{"num_hidden_layers": 17, "hidden_size": 192, "num_attention_heads": 6, "num_key_value_heads": 2, "head_dim": 32, "intermediate_size": 768, "vocab_size": 4330, "hidden_act": "relu", "norm": "layernorm", "norm_place": "pre", "norm_eps": 1e-05, "positions": "learned", "qk_norm": false, "attn_scale": 0.177, "bias": "all", "tie_word_embeddings": true, "parallel_block": false, "init": "normal", "init_std_qkv": 0.0361, "init_std_o": 0.00618, "init_std_up": 0.0361, "init_std_down": 0.00618, "optimizer": "adamw", "learning_rate": 0.00191, "beta1": 0.95, "beta2": 0.98, "weight_decay": 0.047, "lr_head": 0.00552, "max_grad_norm": 0.5, "warmup_steps": 313, "schedule": "wsd", "decay_fraction": 0.324, "decay_shape": "linear", "final_lr_fraction": 0.05, "batch_tokens": 16384, "max_seq_len": 512, "doc_mask": true, "train_tokens": 155400000, "max_steps": 9485, "dataset": "wikipedia_en"}
MLP neurons of a small language model. Each row is named by its layer, matrix (up: input weights; down: output weights) and neuron, and shows model dimensions 0-191. Each number is 500 + 25 x the weight over its row's rms, rounded and kept within 0 to 999. Numbers have three digits each.
After each neuron's rows, "fires before" lists the tokens most often just after its 100 highest values on Wikipedia text that the model never trained on. A number after a token or word is its count.

L13.up383:510459497473480515526500518515467481526496516513546499506453448472518488499481472525539482478490506518485528498535494490512528573522532454509487472520509482537495511506518583472496495480504511517516494490538465494524486491531519526475452496470467493467494468486489502523510526461516502467455504499476533496550528500429510459515506502495495469513496472483514452472510468526513555539517482503475506479492473506509500506500543473471469479518485521514508533505523524544540481522502513485489482469506493501485505485501491458493474517469544495478536522548474479503487506490509453521
L13.down383:487506524490466496491526474516494506518512489500531497501500512493551452508503431512511533508512533499496495428533449469490515519509512510482485523500476474505506476506506528483488482517513480530605496447521521501504554447493505535475530471477471514504500587504489488454465504493490495510480563516515503545514509474514482488500521490470540490481564453487498518490501470529519493480512485474523492475490491493475524541504480494516520494513457542507511512495495478517496474525509504513512524449496522489477513500506480511469499522502522491501511511520497469479516488474454485523
fires before: "\n" 94, "\n\n" 6

L5.up125:485490458523497520457492538486505498518550475549492499480451527476465493504489532511539537505472505482501543508502544497511523558465551486505420467509481528512490546444477516513476528521472510526532502509498501497467496506530510560489504545500495544516477522496472529499519472482462506486473486495472489462534481498525521508459469506522483576494440513494501474507496526475492498466518529506510492456497493513516523528486463530507459492512506478504489471524508501533510478481466491502495487504493522484508550463502508496488489501486529521522491490496532497462493495488510466480
L5.down125:488485470512509527487519480468479501512525481491522511505506520509528507535534509526510538551475489509509509505436561507505478508482484499466497460494450519503481542496504475488557484500501514527492491505470493488480544510499537513488503544560458503505535505505523499444517504489461514484521475461513490423494521497544453503487458476487477535474506504524530480524477509499502487498565551503524502487469521509497464495496526514548514520479494468507503520510511469484521473457493481467495510537517540491503491487517479487496513494486464518478544435483498512487487491452490461488
fires before: "ation" 13, "ational" 9, "ating" 9, "a" 7, "ated" 6, "ations" 6

L11.up267:533494500489476516558502520533478465484510514486549515486487485501492509537496489512508453523443488480495466513539473555521495560518485498508511543496458504477511527471509491465508481511491541530496499437489482515532486525513527515477508521530498498504504486512481468498482486464486503481467482475470473467501495495494522497532524508475489514502501481478485494471497484510504523476507521526485489497468502536519495486507539524465494480521530481524465490509512506509419483519459546514488515520530477443564474526527499459488525483521464558534494511544476501508555486461526496501
L11.down267:511507485522524496522467519478546542501493483492490515528531536524493504444558525446484496490464513502505495401491488515482490486489469473535512444529513527538472508505476500495473503514511517524507534484501533514492510504498487509511471524491469486500448477527489495543483497517468521535522506513524531469498513483474500514513455531476497494450441506514510470541513505513483511531496504551556497506534515490432480518471523504510523523509478505503491458520491473475486495503501477533513491526482480503520477482480522557493487442477523492525509497471513497467515485520499466485
fires before: "===" 21, "==" 21, " ==" 13, " ===" 11, " and" 4

L3.up238:523499540488494456513479485489495465484547513508551515530514501506517497506524529527477473469515462509458521508569512546488479497445448494501503494484538539565521486500531483477492461552465508492518523482526506486528509526513492528485503500490516478531486484478476496493476535459452480478506517486499511504527498511502500501521547494520469494471458501525501505543496456483473541490495463448500515494520565546527461510491501484456523478519510498491479478516537526478504489525508494515513468524512497468467470505529536463439501486504506517469491507473509512472498483506518500474
L3.down238:462480471458516468541489445496510519539482499481489494479508480450524450512479500517464506502516498516481490467489550500467467511501487503512494507532478501464545492479507472481511547509516494520485488489484475467525472518481519498529530484524481496497500501486450499522467527505502493545460538461519518482492444498530503500477500529454482489512509528479525471485514467491513526488570522502524505509521501450519485542530501515506530585489481546483539463504545498486528571497495500485480500499531473480488491503513527503526504496520494514523486519467482492521532480490504490550
fires before: "1" 84, "2" 15

L8.up518:507528474521495478536540528513494482573502527475520509503517504497493519525502484505509508509500506573521495509467475530503465521462551486504500530509501490503521482535457497514498540454526488531514508503518536500477514514476540495497480485480543503476478492488520536513480479502503505493499486479491461479486514479504456462461496498485482486518475444519480499429524485497506511482571551452477514495496491528480492476496451531500494491483501490477496436486491500487520419522549514483499495458480480491554486485531512480491506526502484520503457499534477479495499503471483523523
L8.down518:489501509487483510495451484478539483510508509532533514514514512534516531552471541508469498489469531491481463521515547487493485470535508489440465462517447506517481520527507521495532496503479467519503454532492510502478463478499508465516481518549511511522490506493503507490486548523524518489545479487451476451497527462509530510484519504533491498509464516500547498494567524524534487482470497497510475469504475474520495473468488498534509467534524461496510518504483508426520498472507502512495462518528500529485435506469512481473514496537525492505496462526522498517508471504534520539
fires before: "–" 20, " | " 15, "." 14, " |" 13, "th" 9, "; " 5

L8.up591:482509488512461487516509519470469473509526510496542518509481460471505496514484463535514529470514523523496477521550495529526469549466490502495534516465481529526495477522477496515507515485527470528529516496452446539498510502566504497499519474475531548465507458503472533506473487507491471497505508544503499480487469491510526475531506526487468518498508533491499514516512451498515507449564484452423523559485521496504483494507515497510472509456470479515481460501487511486528466521547540493482522506516475490547469517514519503522476528538479507499476513514491485506511469501481514508
L8.down591:513488507463501505482551495470527498503466477525508516506536516522478481479471522483502512504458531477477509494472488471457478481491558500480494433511463481532495497485505464464510507524481476510521475475483508501497453491509486532572493445482516478516495524528535477472495536514464446522513509532492535486494545499534513512500541519515533462453479505518481512513508523491504487511490499478552536535491463510518531524485520484528499510505520498499470529483484524485514529547540520534501495488500488482517452452516526485489482515510488493461484505508451509467545511493537542530
fires before: " | " 34, "." 23, "–" 14, " |" 6, "; " 4, " (" 4

L3.up705:503501484512508479469456506510503498490509491500489447504524487492452521498506498523551468462471519464493471516497526468485499529535459528489490480480503534545558510482529504489455510487523513506534511506504536527533510528507475485497508471507512474514479464508468448515519510490507507489490501495461514480517542451477453497508535503519482489450510525516541495493478515547527525517483487503438503469483494477522491498509501451471542462493526516489490497478471488515451522546528486505497471515516476487482452496516507495488470516551461517458556507514465486489483516556448498501
L3.down705:524543469509474503497494489490543512442548514532492469491481520467464501500463471488484485478499507484509493512508525499498474502494463526495558543487563547513484503485467473493509514531490502500493460486499501521498508532530462547485504513480494468491524525515432484491490530498484464551490533507509553509501480480518530480522499537517481521497474469479481501513515483449468508464482470482511565504514553495488480535497544474480512506475480522498476514471535505479514518514492494543507462510534517485477486490506547515471520495486468511498533499493550505503495528518493463438
fires before: "1" 36, "act" 7, " Gu" 4, "ac" 4, " Is" 4

L14.up58:525506508487464448526486500468494458478526504520507473454481477499488487474499488563478467501523445469482500506494520507468467503491463504519490495506525536528496493526511494458512440472483475505509557487502504503538527474520527512483501507505513512466518500500490512469481515493543516505499499432504507520520489550487492508502519515569440524471445519539525501486510451514520556509507510496475527492475510538520481469500481489492535488484495517499483552511529512488493493553513544500513494502543501473488490473481522497491464492519559512474531498467527515484472504509546488487
L14.down58:518509501511468465496532438446544505454491514473470465491517529513506517488447504534496554455528474496501496487483517498471485516488486518467477517486515498489484530536503514459534484541528524466493486495550487537530480502471493535509525517508477483453489509507438501462542543487498487537497530513500533540490488480495529509448505507533460491493475502498536500486529492512499533466514433529518515491509509490497499509478512487486539502494509537467512511531515497498504484526507523505502461538532479522472511482475539540483475464544500502484509499467490496464449480506506470503
fires before: "1" 61, "2" 37

L3.up224:523481531450508467538499492517483506509522507501495524488484501482507489535490512524466495502518517496475523507535508517486499519499487461525522550499518520490471504472499529510500482492514529500468477483553461511522521536497502515494516514497456523505499474475474427510498492445523549547464496473483491486511529526480496493520488512486490524487470484508536515469504452517463493496506482494449477501509537552524484481540522525498489487500520498483514465446489518552498518542459578532504447519471536487500503553519466459490506490480488535520488533517480494480501510492463519449
L3.down224:481512469447471530499487445513489537442507497539507546495517507491508445473512493504473482520497529502507446440514527547525533503517529521452460516503521490492439447518478523527475506489509513516506461514553509507457520509517476484510526481486472507491505491497506544463493522495487494523506500497501559495533484534528515518523468504511494493543487495493507516498521491490519523465532511508507529492445485464472514528468515436454504530527547508479512501475479478475535513527490477543456476528495487480500488493511512499506491503488514551517489460506485500514507508505473494515
fires before: "\n" 53, "\n\n" 14, "iography" 6

L2.up217:525470493461512506505516530530505565505465491481536508453497528506558529504488461496501510509521459482520479504479510527484469476483471473508491483510510497539487489488539495502478523513532498495525486506520502443537523539520500525488502467523481526509508505518498490513490504470489480512473518520459506502560562516460449466496501473491498501495491480461487441475452469510474549496539520516508479455493492511495533497507500482542530494498492518548487522511466480517514490526505508523501511461497477486539494472524503478480523432474493502518511544540434493472498494493458488491
L2.down217:494486495497520504474505479498497490516455537466504558511494521476514467512498478497511494539540546477516469386486514494476477504515478500489490518491503485498493525509484483502519511504467510515469475488463489515504489489498546510478503479514484494529489502554493479505493488474514506541516647524520496465458483545488502474510498501491487502512498522512479516504514498488501520498506519519509488503485485483512491513521500516560500504482458484477496512508510474514515525494460532464488500492502509471536496499532472478453504532522479495547519530507511555480504475489496478539
fires before: "-" 37, "- The" 6, "- J" 5, "|" 5

L11.up496:550524515465491465543496529473498460482480453544535475486519520473461508518525491536515514506494489490504536492503517544498516540479505538535472511482496536494528503480512506498505501485477527532480544468472451560498538490538503506506522531527486496505506477506512528489498453504523484499484508478457508515477508521454490473497514498494519496466506499459475505501503498499542524520509499482448518526496519526519511498516512456463534490526509470557464544501491524526476506517494535512454521488480498443504503507466509489506439472481485559515466543565501503489502500489498503514
L11.down496:488496485500508506470498497505498489507491503493499497502511523487502511495522521495494495499487502482501505194486502514520520494488496500506502497506489507497507510497490482506496500480479511502474515502515498519502493497530505507523491498503479503517503496504498502509502486486501522491495519475494508483479500516491508491502501509490510502502493500507498517513507491510502491508503511534485492501505509488518495497486496504497496521499509502503493507499495509516491498511502513500479502512478496489507500505508518505492505508520481486519504520546499511510496499504506513503
fires before: "==" 21, "The" 13, "S" 8, "===" 6, "In" 5

L10.up552:496538453483498482477498516497509483567522474474480501544483483457493535543512477508499473437503499493523491531492532511504511513456518463521472501488483546546480491537527492526470507468550474562495527509495506517502521556508517472502490488476532534524513512489534507463457503501496518515480489506481487485504492500497517484495485513479498511523531513442518488495531481507484527521535528478452473484510499526512431499504489526507536447476492503500464473523500474476498473502483520442521499507518487496529493542477495491503521511495460541478481530489511510517444455477475479529
L10.down552:477480500523466497478518459475535473475511520520518480510531504530498520519560518507512501465511571458505495544499488511537511501443525528487504472504479525509490506505537509528523492479502469531498498538509467559468456504506506464500520462492535515523496500504494475488496481511496479441493514543453491499503490479518538476474519505530531469501485547498506496493510500497525456486525505510474509535543477487525542501453509471516515471505505493485472518491460529488439496550502477433435527494487518503536532527474502482502520513476475489479508488488482540501493496495475499523
fires before: "." 32, ") | " 11, ")" 8, " in" 6

L8.up690:490458545436510437508510518464501462517532495474538497473484504528514498525498468528529505481472467457501510510488506535500495552491467518524533516489493481521544502490518551466493507521515504509512481510439487535534479515496534567473498501527517519516450498492485508530527478473519511492468495494465447488516517494498477508498533475524510476487470469477491496505486496518519514473537564516502498543517514518540538503501523523513537436514530488504512487464500536498460487500497506498488516495486511457469505506507487461461501514514469487485513513522489473508484493482547461459
L8.down690:463477452477501505522468534480534504531492485499518562518518488479564511490450521459526514484473460499510503514543481474463488531472511508516526472513499511523541472520461543544494478519506536490496501475506464495497478502531526542499512498514483502463478449497492542529507498502470511507542471496510496487521482472537514527520473478513476492476509500489533517522492508538487508491561496462478528445491529528512487510473495515540511512532479514491479477515499513516500523511471495483493516500538507497453522485548478505441528521510447517495510493503475423473501506513485482476
fires before: " ==" 33, "==" 32, "ization" 4

L8.up715:521512465536458492524496532482470493491508519503533487508464469495482522504498462506522506493508523491496468512523480503531497538466473481495527537494476514513494474495460480496504462454526481508503510495494488523510510543586494499505493483474522526477479493471501514533508523543500483500469502527509506456538491493498534482509524491498443445508481507493538507478518444508493524521551531472416487525478526497473457476516484495507510542488487503490509524519457496482532468488558513512509501513517474493549462520550492457521469472532505501504463466502546503518475487511485513491
L8.down715:472483524432497500479541479491502519477497470522533493488541492469498479489502508518502530495492543491491504530463495463444490501497546488465516448528472457538489503460493480435528504519478545473539490519483503461507442485469489567519500497466491479534491514539525509478493562502468454522510527495513503482521529482477503526505503507525513467493494525511528455516466557531494475551474504493559540479487459480500498490501500497517496481478514534516488513511499487504497505519494493489498506503513487500469512453489503527527514533492493495490511505496468519484544522518497548482
fires before: " | " 27, "." 21, "; " 7, "," 6

L8.up127:513518525504464501519475518510465477513516513520497500508497502486505567527520496514495488475501518468490468519523502529531476534479498471479513487463476511541515467449527513468536510471500501571526554499464452528511508495529530499500520480474512515518504456473475479488513486526478523495456495502484487497488474497450520499505504500487441516517492497501501513474539473531528572520534495511470540528500498498491511494503510497443530505462494430494471460488501504498530467525514562459477490535475481505537495533519497483519513461515512522480484535549507509497499496524474528487
L8.down127:472531498470490472479509458461496478462490507487480493516495521499502465510449498458508525497493563477507511495479488532518476498487524486488546466531504475522496545473504513527496503536516532531515468491477472519496457470528475506549507442470527516507487471515505468502506494497484484511526501492476547451479478499525575522538536485503500496483519525456469507487532505505495470506518485486491525548472468487540534466508553526483508523514468491510445542533481488531504545500531498491503508520463527494529467488535503497511461493484470512467492537502472505483508494505517549506
fires before: "–" 21, " | " 16, " |" 9, "." 9, "; " 5, ", " 4

L2.up235:526477505487518487482508479502491494483493488469477454483513513500499510472460456554536463488459522497512500513506494495514481477519526519519455446466499491516575512506537502512446524501547489499529512539498519493535507506482501509485512485505537491526478507478466506513540516494510495545475490512484479478508494468484487496537517541546504490485517494496552466492501498519538494537527541501451538471506447495563508492484456515492507444486489521503520510498517495528433519531473520515488502497526489457477496483513511495501471523497480497478514539501451472464481515547469475478
L2.down235:472545467541489523462495484515505481501517496483529471497495530498519475526487504510514504510562511545482486509497493494488485486536439511441488518508473551500490498484507500490479510503506528500504479455529475531499510511516480515460523492498495523511529567516515528449403529470494513490494537506517530508491498492518484484552500500535566513492513503458496513508479471451490518482472514474483521510482475512517454532482520488470497542491502467460491508511458482491490454514490518506499497480516529507490446514491482512512546506549538510506522520492475479493504549515494478479
fires before: "\n" 29, "\n\n" 9, " Is" 6, " An" 5, " Gu" 4

L3.up599:505494479498481487523488541539485506523493475468486467507447466508524547518438476523503503490484501478498515501509464516545558540550549535490484494521493495479503524472496544538508490565530529509536531469516482501531499458512522521497481521490505507487527478489469456548498521510497496491486495488477487493541509460432530451538473501491514500499528459479480488457511479500488486510513509539492496492494481511525485468506510487464492493535504524515490494508541507545487500544472518456505506466500501527485504506527503466493527505451533489481533494499431490521497527513497509481
L3.down599:522483517535504512491461501488522483498492475466482461495502535494557477493498486520506508498538515520532494439531470483491524478497547504506464460490524426501497497500503511535477506502525479488524498502512495444501508457448515505493523482492464517526497558465453485458506503495496484509522543515514532525499507490508486500508486540511549470487561482444484494480516501499527460527461495475509500493511481502521519513526476486504526491495454592498488526496520475512547496508518484510496495488542542515510500451531474456509476520478523536479509503484480476500500498515536488499
fires before: "\n" 49, " ±" 9, "\n\n" 8

L2.up37:523470530441503488492483477497504504475536517485530520478505486459450501470499527544528471487507464473438514505552489501484515523459471550493491530474551553536514487497503534525445474520468526479522486516538469520528545491489505491495518521512485488536490489499488495517518517486483479509478520465475519487536503533498461453510530520497483505471488525497538501522512481475476503450510478468478541510551526574511476511524526507488487477517494482501503488519525536488479505513483521496486510504481516491495478523528488514512498524488493556533486479461535487489481533504515458469
L2.down37:495518468453480516550500411507493505522476496488488471523505503446502449470501501500471500466484499514480508473556495515488498493521452530447506500501519528480516484535502489459520552515519487450516484505528476476488453496472475503512528484503507487500497511486477491468491507502501508541471526473491536512469450498520479480523496510500476486524494555482492528494497479479549505545539497480503531490502452473518511517505521477561460479526511527485511521540527477508519544485487491524494455517498506494482522490520513522543534537502500522495492460493533527444513522491513490522
fires before: "\n" 39, "1" 21, "\n\n" 16, "2" 8

L2.up326:517482545450465488526505493518481517543504494503521514490489472512510489542505481557478510506514516482480551508511496528518486506507498495530462540501495535514483528486516533482503527502491530510473492464571465500546520524480515488485500522508479517500519503472456478563505507477506538540462508490467507485507531479466500476506488484483518516467476479484542503475484452528476504506543479517498509471513530546552483513537519489501488458481522504476506482442516547549504512495483524500486504514496534481509513552520486456501515512467470537538503532501470488452515473502474498459
L2.down326:468514492460454541516470438504487539429514503507485522523504501489523432474530481475470512513463524492504468441508504558538537502510546523441479502522524498490450455513485517539474496514511536510490501502541504512467470507502437465481514489487436497487517497498495545465500507509502492538507496487502544504535460537519497531515467541503519497526498486494501521494511498489496519477491495517511526483466497472510517521464512466469516534501533509488513526483484505508533488518490476535480482526497470492505499495505499507513493533484493562515513483515493477534497523495465489493
fires before: "\n" 40, "\n\n" 13

L3.up422:502483541453487511519475511512506558518510530517496503522481477504493497511509508540468515486530510480474547502538492531493525535523493509506472526501528516510501514472501525491468504522476536514488504481556437514486477520532486494484499519472471531490537511462471500581488475473515528538463504485445507493527508496480508479491477525469487497420455498460521502494485464485474517486545498524482495509512525504541471501488522469509513487467515507491507497469522567507497524493473523526473496542487525467488498528526511475514501543473477532542499529497500506463492484485475500449
L3.down422:469511463452435521515472434506502536447515518505483508522516493476505439447514471467475519528496513491498469468517528552552508476541504525450485501515544503493448479517490493541481530521522525493515498511547512536467497508507454461477513480487445498490500494489514538479498489501510460540490510517509556517514467552524522509526483530511508498517494472505493521488507487472483492458509505499505527481471490481490515510465505453478525527480532510471520512485469514500521480514471487536486483516484464507505493483516529521496501549488497544502505465507510481526509524498489484524
fires before: "\n" 33, " B" 8, "\n\n" 8, "L" 4

L2.up759:540486497462508501503495566557491478529469500504552515445438501480500513540465423491500520506505489523495522506483531592502499482538494488511487524511498516528493531431510532502498481575525544546524495514505478507482532500501507491492468511527496505495467511506484481492494500472506495527515514502487494490508516504500459499469521515517519551504481470494499507478501462491491526473505513523492473466506511504513529505495493548480499494514496506500499510484496520504503474517493510481517499481473503432524495471525496479493515461497455511511460503524489512480543461494463457449
L2.down759:471507506500520568515458442473499491485502522517498504504493548476502508468511506470490504523483513496522466377495465540482512531498482497471516531522514474456501451496497524522471490496506518512497469511502504521513465495499489499472503490473449458496498510521495517505530494499485503511501596484472533469453522493522498531481517557496515515519493532494500539510483498487517510515486485512497529480457513486511528492496516518500491547468450540494492529512471483529518506512482519482477499503504508479496501527496475504463492539513495537503531541532499523504512512460473499533
fires before: "\n" 30, "\n\n" 23, "O" 5

L3.up673:517489522447506458496481493499505501455523503530524517496519502445487507466486534522454461465519466484511482510527501497460510500457472508474529519495554541567519474521519499507503450506458523508508512497477487468502559515525478503491502500499476458517482471464481480508509520486470508522498503465480517524510558519462456472528533486513495500495489507525525486530491492512483520436502484461496545498540537574506462530473499465478529491513499482478510488509505509480482502522529548512492491519487503508477472485494490453478516465502524533481482513474514492464484488482501468476
L3.down673:455512481500520495550478463461491504559473467507492511469521488489511473463480503513457481477540456497494501483490496508466511484487445515459516478498480496491557502489505470467510528519514514495501489483491482469539460524489491514520504489504488481505476513493446488495487540488489498555531533463481538507513437518509497495490505505478510511506480540503501498504490448474509523533555501496531515494518526439486523562547513499526500533540488543492521493519530514491522570512500499529473507526551480504493540474520534498505489475507478495509472493500493502476534482519549480509
fires before: "1" 75, "2" 12

L11.up39:505509502523502516500520500503484474497497483519500508524481484458492539505531501527463468491490519560486494537485511541496546503475491491532465522495530518497503486508555499464452468446479502525506499497530497480489496487486481504509492454480518581505476486464508492481479513476472538517463490440514487461555492463478478527494497477489453482508496487485497521495508498501499579538516501493479484492487495500470475483505520520478539522510502463494501488463518497494477508514495501424524483526487477499479509555448500524498529498459502488504495542509471541481503479491441474534
L11.down39:510475509531505482458447482528513517498499480457543526477516503519447509486504482553530533520514512462507535470502475467525468504495484498529529483490528502501529481520495512542497560482511491526503468462546479495507550485510505495489499471473538492512558476487502495499492465489533513500497506454493465468477482484528491487473494515499525517487510539543461449482545497488487503470470539482508517492504496523498549539454506497503476490502463494471540521497484484500475489523475498494494511501441523475516507516483535443481529500478491546488534488491473472508512538516555515530
fires before: " | " 31, "–" 16, " – " 5, "." 5, ")" 5

L2.up645:541474538436466467528517480495464493465531487503536498547504496497490475476519487536482467498485461490495515514557539493496465524468469539499476538495550558551515501494496500512480446523483499525521551480490509504497530512518484495483505503483513476512502471477508511529484526470519482499508504498503478506506515471502509508543506508489454486474485466498529492506504496465458503471494481476504498489520536547492484502509518521466521474505516496472464451517528496502497483542480505518515444547528548463468493556535526478493535507498504548498527481468511478482482523495521456490
L2.down645:482478440461477496542484454512520478482496534495496503507492500490514464536476474548466483489502496507468453483532530514470494525507490507494519488511471522479520469501480475496515505524528461548501488463508496481487502495508498504519537485499537500515496516485474497490449497475513501519462507452554542516492484483552541510499500501456450477523470545479556480528507459473510525497532494491513503490500490479525503531501498510514533557515502553490527464516526468465519554489478507497495510516528510503483484515491509495539510519509493547548509471467518515454522463476496484556
fires before: "1" 43, "2" 29

L14.up10:506484513468528531535492504526459500490483461447513479507520508433498503478502504511565474496475496491489517511485480539497521462515518502525498523489517496477506489491532525503497480516474517500508521478506485509553553478516553561473506490523467546447490520513496524494502505481514504508470480492488501493517503541452476461520524512507489526497507500493521464487544493504518491561495479514508514492466508470510484474483492511476459536474494501508488544511514535484532475550472466516497508449531457500508530535483505483433546471491475519454497518509482532464521474490495540509
L14.down10:505492534517499502497549487507481458520509536501517477491486469509479516492502473484516524514523539499464496409521476515510478473470535482534531480482479503458475502495498510500478513465544467487524487489522511497486484515517498515516527522501529455478514525476444464563476485523505516481490557531524511483469488476438480522505496504492485511522511469498498475509497445478492498476526525479510572539503518478492529508503478525503528497437506528560491504520510525481478499524511491526522476538515499493508463529495496485516461541506513487482494521459470530499497539480461490521
fires before: "\n" 35, "000" 12, "\n\n" 5, "all" 4

L13.up530:515476519512474464526492524523523520503469462514522503541500484515509503515490463539480526503495463478508494500510541550484468508519517495504529452509527476535537535495528532523473477483482502512465497510501484495507548552536516475461485527511510505486515479534508477482518515484494518503478529514485484459503554478472458527450490498493488509486468506504480456467470440540535588494533515483505501519475523507516517517471515471514508500510494469575498511510470477493482457518488495495478501459518463469531489531475497494495485441471485513535514521510475488516505512505526504468
L13.down530:499482492448506515487507506512511482495435521499474518508525527508512522485489492471482527497499509477489504410462496486479509473521536505475530543489504474491499504519483472523502492523496485501447467478536537484508486520504486477455521485502502473532496522592486490476506528494530530501503675525515505474497515497510520535483529529490469489507502516509494509480476507502511482516517506512498491477514476484487504512483505484559490518487503523495506491488484494494497483498472480491472515501486493501480492517518523516487513499497469487556519496473520515502505481501485500509
fires before: "-" 50, "- The" 7, "- P" 6, "- R" 4

L8.up130:494483512451480511555513476502513508499497520500514491530507487474513498477470499536507505492527498466496500509508549490496491546503465487492497520498508515539549506500493531541433460537531556511520497493504507505492510505486499505473507493531492497491510477486499472496462511457509500474533497475499494520519501463500515493538530504491472525488479518497522500524499467475457487447484465456448498503485528516508494517502501508421506503520501482480487466495516483505493524545474493504510445521486493419474513528548521535460494489565491565476534526493471502499521523538518541510
L8.down130:509500497408529521507472495545518524531445501482522513498552470480526492498498547530498536514522503524501460492476526474493482513535509504492507493512480485482521496493516484477531513496500508524512492502497489447480528524513496525509516515527479464538508522469516483501484496482497489589517489478506514525451480519513525485495470492487471478516509527519539491498461495525498471548504505523558507480506502492525523510502494501508507536545449507475517499505448466496503513470453479515492481550469459450474501506518453523515479476478513517516482512475462557480502480490499472475
fires before: "1" 59, "2" 16

L3.up662:493486533470478534514534511544503504538487469470545496492508510485532552499471490545487444495490492440515477507482514530505493503497521510474479477461488556537493530479514493466490503493514506518539528488524445477519517531500500478492518489512475509537475493519509507513519461501482506479486505541462506525547519485449516498500507538521471515478468540494483474484490457494500529502553509506471505497478506516483526549493453510508493473474510500557480486533526502514504501537489497480478503490413483470513521504480478487507528477488507526516488534527459498438512509538466495492
L3.down662:451465512476514515530514477499562484482501492542487482552479503531534533467521486501513496515532475548512463419467482502523470482503533490497506507503524489505468507495501510526516475530443473487422460487505549462522532526493481505496513507506504499572505455503487516478546485465478488501472559498477502529515517489528504523502500522486482508520483492463471488474517532485504491490502493481522503486502514520506501483510507519543492525503487561474512521526492503443530502490467498534461513497490509504478491545488514467483466500495491485542495496516492521470496484499552480502
fires before: "| " 22, "|" 18, "-" 7, "|  |" 6, "- G" 5, "- " 4

L13.up491:514521502528480520503512485511526446517484501455486477483468500457477516529489522512510508450487502499518492519562471496508522507533524481516462474504489493532537511494493529528518489519546471508497488464491509501516454486490545548457478500536504480469477466485503498543437502564521506518437505510504481492557523468463493489472493523523481484489499495509479475472511509503496547496525502511480510506505510511494463483474508487490493480497498544515481502515542497542501481514546509517465495508507459499463477474493540511457529505486553520507544518534476491452503448551483495502
L13.down491:484499532493480494543466490512488477502518499519476468498483518506526494503469475491521521500508536503503552382512444480487517519479497506508524524483507491517519501493525518522516465493500511465574490491504534478478550487476494484494532515501459505506537523483496482487489489507505481477507541513517523513485504533485488498487522517490518544461550447472522488442514456489513475525529487477490491492517525537528460505503495462508502494485434546512486496548468510484498501494537478527498477474533528477495536529504474492516483493533538511510492517511489502517491506484559468500
fires before: "\n" 79, "\n\n" 7

L11.up15:499498520492497479508490494496514486509525562504483503466507474482465504491498473515531492515497502499495480516506497524474487569497476500464439470487517541529505473482534561445492491474468560495516506484465495477507484529525521520485500554517513516496470452515485516502473527534497476491442520471537508472487495496467498513525485511503459497468448533495491501486552448501496526454537489475478548508506495517532503511531478495490549459502496480525517484465462525547508530508500550534499497470494512468466486504481492519497480484484542491520492540506495499494498512532544479485
L11.down15:513482489486454523527476513526492497511481491513475456495506495526496517487486521464469510513554478505497474396488541531457445501506494545499503515487501510460486504525489459486511495543498506441502471501506543491485502503492510507586509453527493521507515529526510521456530542524495526526517524518510538535499494500505523508500481479485472468508467477523522526475522480511488485547501486494471509499506528494461508508457524536536507508537433476510531493468523485517491462513528495517466493457483479505468483505507496505509509512534507530492492468452469512498493493491500497506
fires before: "1" 52, "2" 16

L2.up567:540514549507472442492501482496482461475519514530481515487494523508478490492522526520509476461486490466477519515539497510510493517468474468481509500468534539541520495511512501462495447516496490502553507483478492419470522511489490548488528523509508541497525475495500462487502523501463498508516502477524498482504518460507513478480450479506428487477466494525501503540456495503483509474494473466509506477467533528521482510485491505455528467521506494505464478520528507526515494534481506532523424532512498498469529515520550504491493465495521520477500518450518482448474507514516493489
L2.down567:454470460478465491525473469493478462532455518514470503470486477479514493539498485518460541503500533512512472486516551517434514502517511494476503507507481477476495493510480498469481539479536493550527453490491510495474471487492474468511515513513531540498481492475471507499476512515499509510515540487533546500495440495556496514483527514443480479540523533464517529503525497469517495495508516492524483508480481462552504511510534524521539539521487539518523476521501513507556577506493495498481507466533484513495497496497523507516505489504480508532474484491477514480494467467530471544
fires before: "1" 58, "2" 33

L7.up131:484512490494476488542470524509482502536511514487525507524459504517479563478529501502546475479500511511466483513470519469520507520458494469502532523492471569515500483463478500505480492478458490545516519522468485550464477479551512522510521502502534527501514497469446473513485507506514517487455484536491500473566502515495510482496482464481477484495492496462523520474510489536534526477513573451497513526489499502468457483475474517505461464454482511497500491537465489455508453523527522453519495507499496496518514515524474476539528491541486506515514503513512509542480486500495517496
L7.down131:501483490487454522508448485517510517500469471496495510525496520519494499530516529452505498533464524508427503508480483413522510463494515487475502481514444517503486509438524513515447505531483464485523526525519518524501451485497518519533507472535556520519468494510484445467512529480482500487491484532522502456494471481473475500482497481506478489498511510512504544493472518497520526549487536512515493487534511527512503446467502546505493507529503466554504507525494512495457520504495517446508492457483495534495472528511490499516505512518469479493480479520527508463501531512522537514
fires before: " | " 30, "; " 19, "." 15, " |" 6, ")" 5